config.toml
num_hidden_layers = 17
hidden_act = "gelu"
positions = "rope"
rope_theta = 10000.0
attn_scale = 0.102
init = "normal"
init_std_o = 0.00416
init_std_down = 0.00416
max_grad_norm = 2.0
final_lr_fraction = 0.05
batch_tokens = 32768
train_tokens = 210200000
dataset = "wikipedia_en"
MLP neurons of a small language model. Each row is named by its layer, matrix (up: input weights) and neuron, and shows model dimensions 32-127. Each number is 500 + 25 x the weight over its row's rms, rounded and kept within 0 to 999. Numbers have three digits each.
After each neuron's rows, "fires in" lists the words (lower case) most often at its 100 highest values on Wikipedia text that the model never trained on. A number after a token or word is its count.

L8.up387:516498515487512502484535488521488484483514488500489514510472495511533503500481534523570498501526523456486482511497502504533447441504509534549531494513512486538534490514510509523556521490534512497549431543508497516491536506486534450478498498477491516506483497518517495440511485465455504484
fires in: "of" 34, "where" 14, "defeated" 5, "reached" 5, "montreal" 4

L5.up419:471543467481496520511503488531509498541487500453486485514492499550470544515567536462473548494502506497525539478513531493521479514485518508509486518442539523525480520512509497499522513497505475490529455514472500505490469440460487495508476528537519485533491540512504496525480512504518482498
fires in: "most" 26, "all" 18, "just" 11, "previously" 5, "both" 4, "previous" 4

L7.up687:474522436464557490533473440500549491475510493478473484500506518542519535511491461504551474533481528532509483552469495468502454452509549500513482478475513488489517468514532496508509524461485473502479498479514511492496495528475532490525497514465486517515515510472508466515514559528489481492
fires in: "after" 48, "at" 17, "before" 6, "upon" 4

L11.up100:536498498514443506490511507508519542479477510529498449528467466491469509492511477508514509532490520500511484535461532488519466538479526455519492550494524508518537549503499452495484487506514479510485478464508522520484517450506499535494497527477498527508464519471512478487542511529474466463
fires in: "of" 32, "secretary" 5, "public" 5, "and" 5, "cultural" 4

L2.up98:504484513474474533531533466470482538495497478473514463515510507511505531524453468491491499530524449498461496490421511507493493503498535509514470462502502508536514488484520522501508521468497487453505528474489518500483523526511477476478509496531522529486518517511519502498479504538561519504
fires in: "york" 31, "us" 23, "usa" 14, "american" 7, "mexico" 5

L9.up685:467511539493472488483512470456468552510517513468547493484535476514470509542477507516509490528549514554484499464482430485511522462488518477512461528529517518532488484477530495554515495496494465508494529494515501469508487479501461496493497525520515500493490515525509428535523489483509492529
fires in: "up" 30, "out" 8, "down" 8, "converted" 5

L2.up145:535508476481465520520496504521491502489489486557500530529479501501501504518517514498506450493529529543478539507523509488529519507459509509460470517462480521515495515511519474468468543521507488537487483463514482440519471473523490465538465518553489542470505492501493484484517514492490552501
fires in: "between" 28, "both" 23, "white" 8, "what" 8, "new" 7, "stewart" 6

L2.up371:501484527508491481510480543506512511488497479504501531497500524517499517483501484484505492514491480438539469501499504494501514473510554492551471488492524519461516440489526484515512477497498487461456560463524475534521500473492475510521495491501497496480502455514483527434465518496532532487
fires in: "such" 35, "music" 27, "it" 11, "art" 4

L5.up588:505458506496514473485541505519524505495492476530509494492516474465502493523531497500497523514496468478510505492478540500513517464520482487501510531504492535500522540445507489505482505488507518510481509587508492477534505545499505481484487480503486518497519479520420531492481506522495547476
fires in: "east" 17, "york" 11, "texas" 10, "country" 7, "illinois" 6, "kansas" 5

L2.up256:517494501494462508505501491492472540498492551444507506496481494541520509520530487491483519498547474486505523479444491530562452489513530482517521482504462497503490493474487514454452519512519495478475499495504477497477467458466471556493490552522517463487472539512488480481492526460535520468
fires in: "the" 36, "opened" 7, "land" 5, "lower" 5, "open" 4, "openings" 4

L8.up450:496476511484457482515527553481550463507514457517482469473415479500522513530445490494541491502509505479505510482509519461541540485526513502508506479507534528487476491492492463523458561522540536508501547518518479474512521524494511555497497487505521486478485509485499493523531481489487513489
fires in: "s" 40, "and" 10, "an" 9, "approximately" 4